Weights of a small GPT-style language model, trained from scratch on English Wikipedia.
Architecture: RMSNorm before each block, rotary positions, no biases in attention or MLP, untied embeddings.
Training: a variant of Muon for these matrices, 238M tokens, 7251 steps.
MLP neurons of a small language model. Each row is named by its layer, matrix (down: output weights) and neuron, and shows model dimensions 48-143. Each number is 128 + 32 x the weight over its row's rms, rounded and kept within 0 to 255. A neuron's up and down rows have the sign that makes its largest values positive.
After each neuron's rows, "fires before" lists the tokens most often just after its 100 highest values on Wikipedia text that the model never trained on.

L11.down30 [201 155 161 131 179 176  94 100 124 109 119 133  90 127 182 134 243 148 163  65 144 148 101 143 138 156 188 134 120 138 105 120 112 149  79 161 131 132 115 166  97  94  91 114 121  76 119 105 133  89  99 109  81  98 176 110 156 156 160 144 112  99 109 111 146 112 147  99  85  66 144 173 181 133 166 134 137 178  99  73  89 102 139 154 117 153 114 101 140  71 148 121 171 199 125 128]
fires before: "ed ", "e ", "es ", "ing ", "er"

L5.down46 [ 78 128  95 107 171 184 121 204 146  88 112 150 141 162 116 121 133  86 152 127 123 138 105 153 148 119 141 104  78  56 127 104 136 164 165 122 101 166 148 112 110 192 174 104 142 154 142 102 110 119 121  87  97 118 157 181 142 166  76 134 126  96 124 164 138 115  42  83 123 103 116 120  91 138 123  63 177 170  42 105  69 157 135  56 141 190  33  92 151 139 152  81  55 161 136 134]
fires before: "e ", ", ", ". ", "y ", "ic ", "\n"

L10.down141 [119 111 105 121 154 119 141 123 127 144 156 132 134 106 104 191 145 166 111  76  89 181  85 116 166 160  93 184 136 119 161 147 156 142  75  63 120 129 131  76 107 113  88 122  85  76 130 173 108 135  91 120  97 132 162 146 179 178 108 174 109 117 128 103 116 179 172  84 104 106  86 120 148 139 183 166 121 128 156 140 155  70 166 147 140 116 187 125 117 164 111 196 110 108  56 172]
fires before: "f", "l", "an", "ud", "in", "er"

L4.down80 [145 124 152 105 163 177 119 139 154 109  81 109 100  98 121 117 122 137 147 108  91 172 108 172 139 155 110 191 120 137 122 110 172 138 188 132 146 101 136  95 120 142 159 164 106  63 143 120 127  86 168 149  86 143 172 158 121 118 127  81  91 102  92  88 156 117 148 184 126  95 114 137 167 159 157 120  98 133  76  75 100 133 186  77  89 138 120 123 117  83 158  96 164 109 127 152]
fires before: "th ", "t", "th", " ", "b", "s"

L10.down110 [134  92 116 138 133 181  89  92 116  79 123 157 130 107 115 104 129 157 115 113 134 149 117 109 158 166 158 137 140 132 106  94 136  70 125 103  75 138  89 145  81 171 110 105 131 144 104 177 148 102 181 115 117 101 117  99 110  81  77 123 115 175  72 128 129 112  93 157 127  68 122 169 198  68 178 147 139 178 132 135 163  93 136  81 119  92 112 169 105  68 107 105 108 132 192 137]
fires before: "es ", "e ", "ing ", "al ", "ed ", "en "

L7.down153 [123  91 148  75 119 180 141 126  97 110 109 138 106 178 148 123 104 167 173 127 108 103 120 103  79 104 134 107  77 177 106 113 178 107 122 108 155 124 144 140 121 121  90 104 122 120  79 127 152 161  78 154  76  93  99 199  99 101 124 143 119 152 143 102 148 133 154  83  75 100 185 174 162 155 191 106 150 120 100 152 196 115 112 152  74 179 146 113 136 125 110 195 119 118 150 183]
fires before: "s", "si", "es ", "k", "ig", "ow"

L6.down88 [ 87 124 216 128 116 175 148 152 104 131 116  71 118  92 113 115  43 117 174  74  58 149  96 147 149 132  92 176  75 142  96 119  92 121 133 157 193 125 129  93 164  75 146 148 152 193 137 150 137 123 121  90  80  94  67 123 133 146 101 124 102 122  75 178 178  47  78 159  93 138 163 127  78 142  97  82 121 167 150 139 154 103 105 140  93 160 165  89  80 167 122 138 138  86  96 102]
fires before: "ent ", "ent", "in", "of ", "ic "

L6.down85 [140 161  79 101 126 104 175  96  99  70 214 155 104 113  75  80  67 146 126  43 185 161 127 110 138 130 109 110  83 167 119 229 115 135 133 152 168 109 113  57 168 115 127 100 128 155 119 125  90 125 177 111 104 122 139 115  61 129 100 158  71 108  97 136 146 135  99 155 149 112 124 116 162  40 100 152 164 143 195 145 131  93  98  66  96 170 190 109 121 128 114  96  93 134 119 169]
fires before: "al ", "si", "e ", "ity ", "i", "ic"

L2.down58 [141 146 160 151 135 123  77 135  80  63  91 119 119 108 102 172 128 144 155 115 171 135 105 119 102 139  98 130 158 125 158 179 128 122 132  94  92 138 130  62 127 151 143 101  99  72 154 131 145 168 123 132  99 119 142 133 117 131 134 144 120 128 117 160  99 150 170 124  99  65 145  96 110 177  96 151 153 135 134 118 137 135  95 101 100 115 108  52 100 180 133  86 115 110 112 152]
fires before: "e ", "w", "e", "t ", " ", "b"

L2.down167 [138 121 109 168 185 126 104 111 117 118 117 155 129 165 156 195 148  91 139 111 183 153 195 137 163 122  88 168 112 154  93 167  96  69 190  70 153 105 105 149 134 155 135 139 126  99  76  90 180 146 135 131 139 158 113  92 120 119 113 123  52  90 116 223 160 107 162 172  78  58 129 111 123 204 113 137 131 181  97 107 191 142  85 105 109 162  66 106 159  96  54 102  59 171  97 109]
fires before: "\n\n", ". ", "\n", ", ", "e"

L4.down126 [143 110  94 169 131 112 185 117 105  81  96 127 132 102 132 112 178  74 131 134  43 177 155  77 151 152 154 125 141 128 109 163 111 113  66 125 142  79 156  72 127 137 122 136 111 127 133 122  62 153 185 146 194 139 134 107 156 149 114 105 183 133  92 130 147 129 102 141 149 143 102 108 133 123  95  90 100 154  76 169  79 159 141  98 119 189 108 123 130 111 117 124 130 125 151 132]
fires before: "on ", "ov", "ic"

L2.down169 [151 125  67 191 101 182 113 133 144  88 155 160 140 123 106  55  74 124 131 128 111 141  95 114 143 118 144 176 116  60 103 156 139 121 146  98 158  97 137 107 186 124 162 118 170 144 125 152 119 146 165 113 151 160  97  75 105 152 176 157 119 143  59 150 139 183  94 116 168  97 119 148 133 113 131 106 149 148  78 123  72 164 104  85 125 175 113 137 163 108 157 138 107 125 121 142]
fires before: " ", "H", "S", "N", "P"

L10.down166 [116  91  96 127 223 130 143  89 154 109 130  77  99 116  85 170  92 146 110 135  80 133  95  99 151 136 147  75 143 145  91 177 109 123  99 137 127 102 104 121 146 134 113 139 213 105 154 154 130  98 166 140 102 192  89 153 112 135 135 141 165 183 162 115 139 152 106 147  98 144 161 149 144 183 127  73 128 142 101 211  83 117 107  83 113 160 154 113 150 161  96 115 154 164  99 146]
fires before: "in", "ar", "er", "e ", "t ", "es "

L4.down143 [142 157 178 153  97 136 110 143 135  79 103 114  64 124 162 111 176 116 175 108 130 154  83 161 167 143 169 120 117 109 162 137 136  53  82 197 138  96 114 119 171 138  65  98 117 128 148 150 163 118 175 165  91  86 116 113 166 106 121  69  47 138 150 170 115  76  95  81 102 173 131  84 115 209 135  83 174 165 157 109 165 123  91 128 123 158 150 107 168 138 123 142 107 146 140 151]
fires before: "er", "e", "er ", "ap", ", "

L4.down151 [118 163 112 127 169 109 159 116 115 138  78 125 108 157 113 110 101  92 126 141 113 126 157 125  89 169 153 177 133 121  69  56 180 102 146 135 110 121 134  90 151  93 137 139 153  73  63 114 184 126 109 150 188 161 215  71 104 111 129 109 100 109 107 158 145 189 144 143 199 100 135 154 183  95 107 167  57  84 166  63 146 135 173 115 119  93 100 104  96 138 128 137 100  81 116 108]
fires before: "am ", "am", "ch", "a", "ou"

L2.down83 [151 144 121 121 120  93 125 135 157  75  79  92 135 122 209 147 108 106 127 166 187 131 126 125 163 153 104 158 110  75 143 102  98 200  85 176 134 100 190 167 125 115 138 147 137 168 100 146  62 145 138 160 181 160 124  81 120 121  84  93  62  87 127 204 127 111 146 136 131 117 106 142 130 111 147 110 121 109 136  72 169 177 167 154 145 150 111 134 164  97 173 178 100 136 112 109]
fires before: "u", "e ", "e", "a", "ain"

L7.down58 [147 101 135  52 126 117 136 143 195 119 145 109 170 125 165 112 126 163 140 162  98  80 109 176 149 155 140  78 126 119 154 118  99 173 150 135 109 146  92 136 105 169  57 145 121 167 108 126  51  93 157  86 205 141 104  90 124 173 147 168  96 123  91 126 106 144 133 141 154 204 162 108 199 143 118 162 117 147 105 125 106 139 179 165 114 150 107 126  55  79 171 131 115 131 168  65]
fires before: "d ", "um", "m", "d", "k"

L10.down167 [113 111  84 133 219 127  92 121  94 145 119 133  72 103 113 112  68 158 145 103 147 121 134 159 153 107 156 150  90 120 117 159 103  67 166 120  89 156 147 100 131 172 132 144 203  78 130 112 136 118  82 188 120 171 187 102 102 146 125 121 156 129 128 168 149 176  95 145 133 123 119 129 178 112  87 167 104 145  88 151 154 142 171 177 128 148 153 134 127  89 132 159 101 165  80 115]
fires before: "n", "i", "al ", "e ", "d", "er"

L7.down80 [157  95 169 179 169  92 149  74 125 140 113 149 132 142 142 133 130 133 187 107 187 160 117 128 155 130 141 127 113 114  72  88 155 135 128  76 152 157  73 139 124 199 109 133 164 150 107 108 160 114 211 154 139 170 116  88  51 103 138 132 130 109 164 153 139 122 110 117 111  63 152 169 138 176 119 158 112 184  94 142  68 141 155  92 110 206  95  54 158  60 138  43 101 150 153 125]
fires before: "e ", "ic", "ic ", "ed ", "t", "ing "

L10.down93 [ 98 114 182 126 142  97 130 145  72  96  94 218 110 107 117 192 100 123  91 111 129 125 132 151 125 106 152 142 191 102 125 111 121 179 161 115  85  85 134 123 176 189 110 105 126  54  93 165 132 110 175 171 123 183 144 143 102 142 147 170 139 136 136 116 167 127 145 139 113 168  47 138 152 124 117 108 138  84 145 145 134 169 149 131 140 241 177 136  91  88 144  86 177 119  98 108]
fires before: "ed ", "i", "ing ", "ion", "e"

L5.down3 [179 153 207 104 144 167 116 144 129 123 157 141 120  94 145  77  86 137 125 207 170 108 113  92 126 121 121  53 156 133 166  60 154 111  87 151  88 118  68 187 147 124 119 156 159 102 101 113 160  84 154 134 118 101 108 141 161  85 124 122 163 147  91  96 163 111 104 191 121 159 158 119 123 181 111 154 136 125 164 141 138 114 108 113 167 140 105 123 122 135 154  98 167 161 198  89]
fires before: "ed ", "ation", "tion ", "ation ", "tion", "ated "

L5.down171 [112  86 164 134 195 147 130 161 179 149 183  79  68  89 157 110 135 157 201  87  91  85  19 157 189 182 142 139 110  97 108 130 126 137  99  81 117 134 168 146 140 159 149 151 102  84 141 169 143 177 129 137  95 149 124 142 137 110 112 119 153 113  99 115 134 158 122 172 159 140 118 137 123  88 106 126 148  98 123 175 125 110 168 123  82 150 124 130  87 104 159 104 136 105 122 167]
fires before: "ec", "er ", "r", "er", "in", "-"

L4.down148 [186 115 142 133 124 101 191 114 135 214 123 135 154 170 133 134  90 116 153 101 100  84 150 132 120  53 180  84 127 103 129 144  73 182 113 131 129 128 169 118 128 132 125 140 113 134 160 111 163 197  88  80 158 106  97 187 145 176 133 125  69 150 121 161  90 103  65 165 139 192 168 147  70 137 129 111 156 124 184 135 111 145 152 116  95 123 130 124  79 138  83  85  79 100 131 137]
fires before: "e ", "the ", "ing ", "i", "er "

L6.down40 [159 167 192 122 104 106  78 153 138 115 152 140  83 163 128 152 121 110 106 112 156 121  96 181 124 103 141 171 116 132 157 150 111  95 123 161 135 141 184  87 133 200 193 172 135  98 135 130  81 105 157 178  94 144 137 172 189 101 147 147 111 145 136 141 127 136 133 120 131 159 117  59 160 112 158 119  73 119 150 109 126 167 106 117 109 120  81 112 139 150 119 171  66  77  71 176]
fires before: "t ", "t", "d", "s ", "u", "m"

L11.down104 [102  60 156 118  94 152 184  95 103 206 185 142 124 132 100 127 177 115 156 104 179 116 117 124 151 107 141 135 107 148 124 169 120 123  79 111 145  52 112 118 143 103  48 127 102 152 117 170 180 132 185 136 196 133 152 121 140  91 170 144 182 101 130 163  86 153 163  86 146 137 136 109  78 165 119  85 155 154 160 133 144 134 117 142 151 199 121 124 127 161 158 167 142 137 158 108]
fires before: "ed ", "es ", "s ", "ing "

L10.down19 [146 140 151 145  97 143 111 125 109  95  84  94 142 165 145 165 155  95 215 113 112 140 130 146 157 123 128 162 131 165 127 136 109 154 146 106  94  53  79  87  86  96 156 117 116  83  92 108 146  65 192 170 162 154 120 128 173 176 114 105 168  86 143  88 133 116 104 102 135 129 150 143 107 143 111  79  57 157  95  94 107 129  88 140 121  97  58  95 110  97 224 182 174  92  79  71]
fires before: "s ", "e ", ". ", "s", "'"

L7.down48 [ 79 106 123 106 125 110 171 135 166  85 129  86  98 104 143 107  84 159  91 170 173  86 109 121 141 118 116 122 147 150 161  49 129 144  48 142 178 168 161 184 195 191 102 131  95 120 155 119 142 169 157 122 173 159  58 102 142 107 123 114 151 106 112 131 183 174 156 125 122 169  97 116 142 127 171  94  65  64 158 102 100  97 181 103 130 108 132 145 131 164 175 137 180 149 138 136]
fires before: "ame ", "a", "om", "an", "t ", "u"

L2.down38 [134 154 150 179 177 122 148 144 141 142  80 114 126 108 187 217 140 148 142 165 102  93 135 109 122 133 102 138 108 104  93 177 154 149 157  93 161 112  96 105 217 130 122  22 150 106 113 106 135 141 154  95 113  79 125 170  78 155  55 122 105 115 154  89 122 125 148 108  89 172 181 112 153 145 162 169 126 111  76  92 114 119 170 172  69 166  87 144 141 129 167 141 168  94 126 134]
fires before: "t", "f", "s", "si", "tr", "v"

L10.down102 [151 172 145 132 197 162  95 132 119 141 139 138  91 111 133 181 153 169  81 102 105 147 212  95 141  83 148 170  96 127 194 124 123 127 152 133 118  95 185 186  83  94 155 158 112 107 156 104  85 175 158 180 141 142  94 189  91 135 151 111 113 122 171 177 105 132 120 109  99 108  89 154 190 167 147 188 174 162 159 125  93  49 108 131 164 174  92 119 169  84 125  98 157  32 108 150]
fires before: "e ", "e", "ed ", "es ", "ing "

L10.down180 [119  30 138 158  98 162  98 118  85 112 112 112 119 122 147 131 114 138 103 120 105 114 113 111 192 124 146 100 129 112 129 181 107 106 119  87 136 118 133 134 118 118 144 148  89 197 196 158 116 105 125 132 173 106 111 115 150 112 115  87 126  68 100 125  91 112 153 128 144  74 145 136 166 102 147 131 131 112 138 131 136 187 129 136 201 192  88 110 118 168 197 124 182  49 128 103]
fires before: "ing ", "s ", " ", "ed ", "er "

L2.down75 [120 118 105 153  91  97 138 134 126 104 154 132 120 116 180 109  94 153  99 116 100 120 129  60  99 109 163 151  89 129 131  82 185 112 106  83 176 206  67 171 133 104 154 141 156 182 164  97 149 142 122 146 177 123 148 134 110 155 119 137 104 124  67 136 130 132  92 155 101 165 191 116 103 161 188 122 140 160  80  96 112 150  94 124 123 195 123 136 126  79 139 160  98 100 158 113]
fires before: " ", "10", "G"

L11.down126 [128 126 157 163 106 144 148  57 141 147 120 120 117 147 175 207 111  97 112 127 140 128  55 169 150 149 115 132 160  52 121 109 160 122 160 165 119 146 180 133 135 109 132 180 132 131  79  93 160 102 185 167 119  70 118 167 117  73  93 158 150 113 179 120  77 142 108  95 120 140 107  96 146 126 107  93 110 192 144 111 145 151 177 130 128 163  44 131 127 154 123 102 114 159 130 190]
fires before: "e ", "t ", "ation", "d", "e"

L10.down173 [ 94 101 201 199  92 141 144 104 164 191 121 130 151 137 126 101 130 142 179 122 145  75 143 121 137 192 164 132  78 151 101  64 122 158 105 171 163 102 142 138 190  94   2 131 138 116 105 148 107  74 113 140 176 123 161 125 127 119 140 155 189  75 125 112 198 125 148 139 127  82 112 202 124 127  88 112 172  93 199 116 114  93 153 119 123 124 184 102 143 122 149 141  98 136 123 115]
fires before: "ing ", "en ", "g", "for", "ri"

L5.down167 [140 139 115 131 126 160 175 143 143 184 151 112 157 150 147 122 124 111 115 103 157  97 105 167  77  98 125 109 107 154  83  81  74 136  69 172 183 110 172  97 159 161 147 110 153  34 148 107 168 157  79 126 122 154 171 133 140 128 124 136 111 163 147  52 110  91 135 119 140 106 140  88 136 128 110  84 149 130 119 148 102 159 116  96 122  78 166 129  77 124 170 178 124 137 157 151]
fires before: "ic", "g ", "the ", "i"

L5.down128 [147 194 107 138 129 160 114 149 137 170  92 147 112 136 152 173 153 194 134 201 201 163 143 109  79 117  99 153 163 112 133 103  87 119 150 149 132  99 155 134  95  87 171 137 149  94  64 148 110 110 147  93 164 125 113 126 119 175 103 142 181 148 225 149 162 152 108  75  95 146 187 138 168 167 103 151 110  96 118 120  78 113 126  61  72 138 138 119 130  84 200 165 126  84  83 138]
fires before: "an", "um", "y", "y ", "es ", "ing "

L7.down119 [125 112 119 153 175 125  87 174  86  69 139 109  66 129 138 178 114 140 136 132  98 115 109 114 108 127 100 143 108 128  80 106 120 115 135 143  59 150 101 147 192 166 110 121 130  71  79 156 154 128 128  50 128 145 163  92 138 120 141 108  65 133  91 155 131  51 195 126 165 178 117 117 117 151 136 115  89 149 136 100 105 150 128 146 143 151  95  65 134 192  71 130 106 118 110 134]
fires before: "e", "sh", "ic ", "ic", "e ", ", "

L5.down156 [135 196 138  96  99  89 119 150 160  78  91 123 125 126 125 137 171 152  91 150 130 182 110 140 138 115 142 128 216 104  76  99  91 146 101 153 160 125 155 137 161  97  96  71 143 171 158 127  69 165 117 148 155  95 126 174 186 108  50 168 121 122 109  98 112  81 115 108 113  99 127 114 152  84 168  96 179 146 110 130 205  77  97 151 167 130  89 186 146 107 123 115 107 152 154 132]
fires before: "g ", "g", "re", "ing "

L7.down190 [129  85 123 136 110 123 154 104 172  71 134 149  75 100  90 116 137  86  79 158  89 140 135  71 104 135 127 142  94  77 184 149 150  77 146 138  83  87 141  60 122 123 161 121 133 111 138 119 110 173 163  63 105 121 131 117  89 154 115 100 131 140 107  95 139  88 118 132 122 117 148 112 146  98 136 134 114 132 128 171 182 130 119 114  96 127 141 132  97 112  79  99 141 144 213 130]
fires before: "el", "e", "e ", "t ", "ic", "it"

L5.down58 [112  94  77 124  99 111 164 120 105 110 143 137 121 154 133  50 109  80  93 103 150  83 119  89 180 147 116  77 109 126 137 172 172  96  99 186  91 137 123  75 123 129 144 118 135 110 135 160  62 115  98 110 147 161 142 126 115 155 166 109 136 103  78 175 164 125 138 231 104  85 123  58  71 167 100  93 163 123 104 175 146 100 142 161 117 116 161 128 130 106  85  90  87 164 131 159]
fires before: "n ", "n", "ard", "ers ", "er ", "h"

L7.down8 [121  74 123 151 144 160 143  97 145 113 157 117 165 100 117 110  84 117 116 189 116 139 101 139 129 146 143  53 169 133 101 132  97 170 165 128 134 149 167 219 123 143 100 125  66 129 122 162 119  48 119 119 135  77 103  92 119  84 116 154 109 133  71 144  60 150 108 144 155 147  78 134  90 169 100 104  73 162 153 109 102 137 184  64 113 117 130  77 162  72 118  98 108 139 197 111]
fires before: "h ", "ed ", "h", "tion", "t", "ted "

L5.down21 [133  89 107 106 161 149 106 131 131 220 133  65 151 115 103  97 155 121 161 148  94 139 116 155 174 124 182  93 112 106 147 181 191 117 178 114 179  86 163 178 102 153 147  90 159 111 124 182 117 144 132 120 162 124  88  86 106 116 120 137 159 114 141 148 119 125 141  85 135  86 126 142 154 118 111 153  71 120 150  95  82 142 156  77 130 170 119 136 139 106 155 134 169 120 135 180]
fires before: "r", "ec", "j", "s", "l", "as"

L10.down34 [106 133 163 132 198 112 149 118 120  90  75 106 105 128 140 100 126 134 104 150 132 137 120  99 137 124 188 137  89 114  88 131 112 165 110 163 137 110 101 124 112 141 108  99 129 157  83 146 110  48 142 194 115 131 131 160 108 157 100 140 135 111 119  75 164 105  94 125  88 123 187  80  96 135 119  79 131 122 171 125 164 121 161 130 153 212 103  64 157 162 161 105 211  86 112 148]
fires before: "ed ", "ent", "e ", "s", "|"

L11.down154 [127 160 117 163  96 189 107 124 139 120 169 100 105 135 169  98  27 130  81 137 151 126 108 152 120 114 106 119 169  62 139 132 130 164 136 133 114 146 118 117 139 144  95 162  82 123 119 146 128 117 133 116 127 152 112 193 127 122 120  99 101 121 159 184 122 164 131 122 126 109 129  73 168  49 121 161 149 127 135 142 115 180 130 134 178 168 120 104 150 119 158 110 170 118  97 148]
fires before: "uc", "ic", "d", "it", "u", "i"

L5.down157 [100 148 157 138  70 174 174 123  84 127 136  90 179  79 132 106 106  78 158 149 157  46 119 138 174 155 146 144 127 104 133 110 120 113  87 200  86  92 215 138 130 118  76 125 154 193 123 146 111 146 156 155 111 152 114 120 114 118 113  52 166 122 141 176 152 159 114 157 140  51 173 144  96 162 126 125 126 136 195 114 132  97 168 110 116  98 109 129  74 121 151 121  52 119  61 141]
fires before: "ary ", "in", "ther ", "al ", "i", "ent "

L11.down148 [ 89  73 159 163  70  98 155  79 120 114 155 190  85 119  94 181 115 155 153 134 185 127 173 120 104 123 136 153 137 167 118  79 116 168 163 164 116  97 159 119 149 159  91 118  97 161 130 117 139 146 207 152 124 102 131 146 142 129 117 113 129 133 112 103 158 111 113  88 127 102 108 142 166  84 170 148  78  44  92 144 168 163 111 183  98 180 110 102  99 117 106  78 168  85  90 108]
fires before: "w", "i", " ", "ro", "e", "y "

L5.down104 [ 88 166  94  91 129 129 160 122  79 129 164 125 161 125  77 150 109 121 145 100  96 118  89 120 138  88 133 171 142  67 130 105  78 120 134 139 115 118 143 141 183 107 156 126 138  91  54  89  72 144 139 142 166 193 204  89 134  96 172 105 104 112 127 112 120 134 121  55 111 160 109  95 171  82 130 150  74 115 148 122 178  96 127 139 119 116 119 160 181  96 157 108 121 111 106 124]
fires before: "i", "op", "am ", "ch", "ter ", "ter"

L4.down187 [167 128 114 139 109 145 139 130 111 126 149 127 120 151 149 163  89 121 138  60 128 106 102 145 123 124  65 192 163 146 150 116 131 206 113  83 165 124 127 127  67 146 186  91 149 128 170 108 134 169 115  51 140 135 148 125 128  99 158 155 143 137 106 119 121 129 102 106 133  53 150 103 110 129 191  80 114 179 120 134 150 124 103 133 153 211  94 154  89 157 167 123 114 146  95  95]
fires before: "al ", "k ", "e ", "k", " ", "h "

L5.down7 [ 61 156 120 124 171 129 188 117 162 157 112 129 175 155  77 122 110  94 114 146 124 103 145  88 133 142 128 100 143 181 102  83 122 148 117 167 101  97 116  42 125 108 110 111 143 144 109 128 121 178 125 104 118 125 144 155 129 141 128 133 134 118 138 100 126 115 151  73  97 141 111 106 118 146 146 103 109 141 147 178  81  72 178 170 148 103 152 122 154 179 203 145 158 125 136 115]
fires before: "m", "ed ", "er ", "er", "s ", "y"

L5.down154 [ 88 106  86 136 128 141 155 114 116  96 133 135 142 119 137 129 178 160 148 135 136 169 153  93 164 173 157 143 133 122  70 147  82 200 148  95 177 114 135 153 154  67 103 169  86  68 100 155 150 137 183  75 116 139 145 127 108 166 103 162 163 154 112 152 113 174 104 170 141 134 103  92  74  53 135 133 117 113  84 120 178  97 153  67 222  84 153  96  97 128 142 120 142 150 231 143]
fires before: "op", "ec", "l", "P", "i", "ic"

L11.down111 [208  83 163 103  68 140 106 160 133 127 108 148 140 169 125 154 172 138 113 117 120 140 139 133  87 127 203 163 147  70 101 166 104 235 175 127 198 160 119 128 180 120 108 163 177  57 101 133 106  99 130 150 135 147 117 173 152 123 132 154  92  70 114 147 146 137  99 119  91  99 131 101 128 164 131 124  77 110  88 137 123 172 103 121 133 126 184 123 128 129 149 105 137 136 127 170]
fires before: "il", "e ", "is", "u", "ch", "es "

L4.down162 [148 107 120 104 157 125 134  47  90 106 166 110 131 147 179 125 112 124 173 134 110  74 137 153 111 126 170 205 128  76  70 137  96 172 121 114 162  94 129 111 183  99 138 149  61 108 153 102 141 136  95 106 187 101 129 181 107 164 144 140 105 101 189  79 107 162  79  99 126 161  84 108  93 155 162 134 132 113 139 170 130 156 144 187 143 187 100  68 129 146 140 118 189  94 132 109]
fires before: "ti", "i", "u", "e ", "a ", "t "

L4.down35 [116 174 174 152 110  61 148 146  79 128  89 203 112 124 144 127 127 132  80 164 145 156 128  75 151 151 133 170 102  95 109  93 182 136 139 117 129 141 134 139 135 138 158  47  58  60 102 125 121  95  66 133 179 111 159 181 128 122  67  57 148 116 145 100 134 160 162 143  92 139 109 103 168 103 141 182 121 118 125 117 132 176 125  96 124  80  90 141 130 151 195 126 216 129 174 145]
fires before: "ec", "ar", "o", "us", "an", "un"

L7.down102 [126  80 140 119 159 132 121 141 167 107 145 122 123 135 110 191 142 114 131 140  83 129 159 129 137  94  92 156 124  91 127 106 105 135 174  94  98 175 142 149  50 152  95 111 107  96 174  84 110 131 136  81 156 138  70 120 129 143 143 142 134 134  96 132 106  98 154 124 175 151 166 105 117 137 174 105 136 151 157 130 110 149 176  93 169 181 153 145 148 179 125 165  74 166 130 161]
fires before: "| ", "m", "f", "p", "(", "k"

L2.down46 [ 83 150  99 133 138 109 138 132  79 156 165 210 127  72 140  88 149  78 100 140  80 108 136  75  93  95 160 119 180 155 142 136 107 114 121  89 123 130 114 199 136 146 118  87  94 119  52 100 108 183  81 128  95 136 189 133 158 104  93 117 128 137 142 221 142 142 132 148 148 208 140 104 137 107  74  99  92 160 161 177 108 120 134 135 129  90  58 141 173 111 115 156 177  97  72 124]
fires before: "\n", "o", "us", "ur", "\n\n"

L11.down35 [133  98  88 141 130 127  96 125 205 186 104 140 176 158 173 154 146 157  60 129 161 146 106 109 105 112 146 120 158 143 122  66  65 158  58  92 137  33 119 157 134  79  76 139 151 157 135 130 127 127  98 132 132 122 117 112 123 154 115  88 182  64  71  43 133 132 107  70 175 130 118 146 172 121 114  99 115 116 101 129 188  76 168 136 184  89 176  59 146 158 145 112  87 133  93  94]
fires before: "ing ", "for", "en ", "g"

L4.down50 [116 120  64  86 107  90 156 121 171 121 149 156 132 128 148 125 134  77 134 131 111 123 162 116 185 170  85 104  85 128 112 104 121  89  77 149 146  72  82 136 143  91 122 155  48  68 135 152 117 127  86 145 105 119 142  57 166 196 114 102  86 138 104 186 122 119 133 111 124 139 117 107  84 135 101 138 165 172 144 149 193 130 187 140 153 130  81 132 204 153 172 152 218 154 126 132]
fires before: "n", "er", "n ", "ard"

L6.down23 [ 78  58 111 159 155 107 117 132 114 145 124 150 102 164 113 128 107 133 179 114 137 102 113 132 169 118 145 171 170 202  65 104 133 139 152 130 179 105 217 117 144 158  79  92 136 129  94 121 139  85 102 134 138  81  91 145  67 134 116 144  86 136 147 186 107 161 120 143 151  98 159 140  80 175 150 112 139 143 135 124 154 154 176 141 114 167 155 130 116 111 100  97  91 222 120 151]
fires before: "h", "h ", "y "

L11.down63 [117  58 120 109 183 120 101 177 137 162 157 131 139 121 158 132 118 159 124 126  88 137 107 147 131 189 115 185 134 185  74  91 105  95 178 130 129 148  82 114 172 115 129 123 143 121  78 125 108 142 112 133 174 100 124 153 140 154 178 130 135 115 101 148  85  63 125  62 132 192 104 128 139  82 160  87 149 119 172 153  78 126 100 156  92  97 135 137 116 175 124 159 181  95 102 127]
fires before: "m", "ed ", "y", "y "

L2.down17 [172 108 143 173 173 156 129 154 125 107 160 116 150 151 127 157 130 152 142 162 137 176 110 139 150 141  96 171  83 118 104 149 108 108 164 147 137 130  83 116  74 131 123  71 149  65  94 116 106 141 152 124 115 162 135 151 129  98 105 146 104  99 143  74 133 103 132 185 139  83  94 149 124 148 118 131 136 182 103 121 110 171 132 158 176 189 192 153 151 148 127  88  71  99 163 174]
fires before: "t ", " ", "s", "f", "r", "N"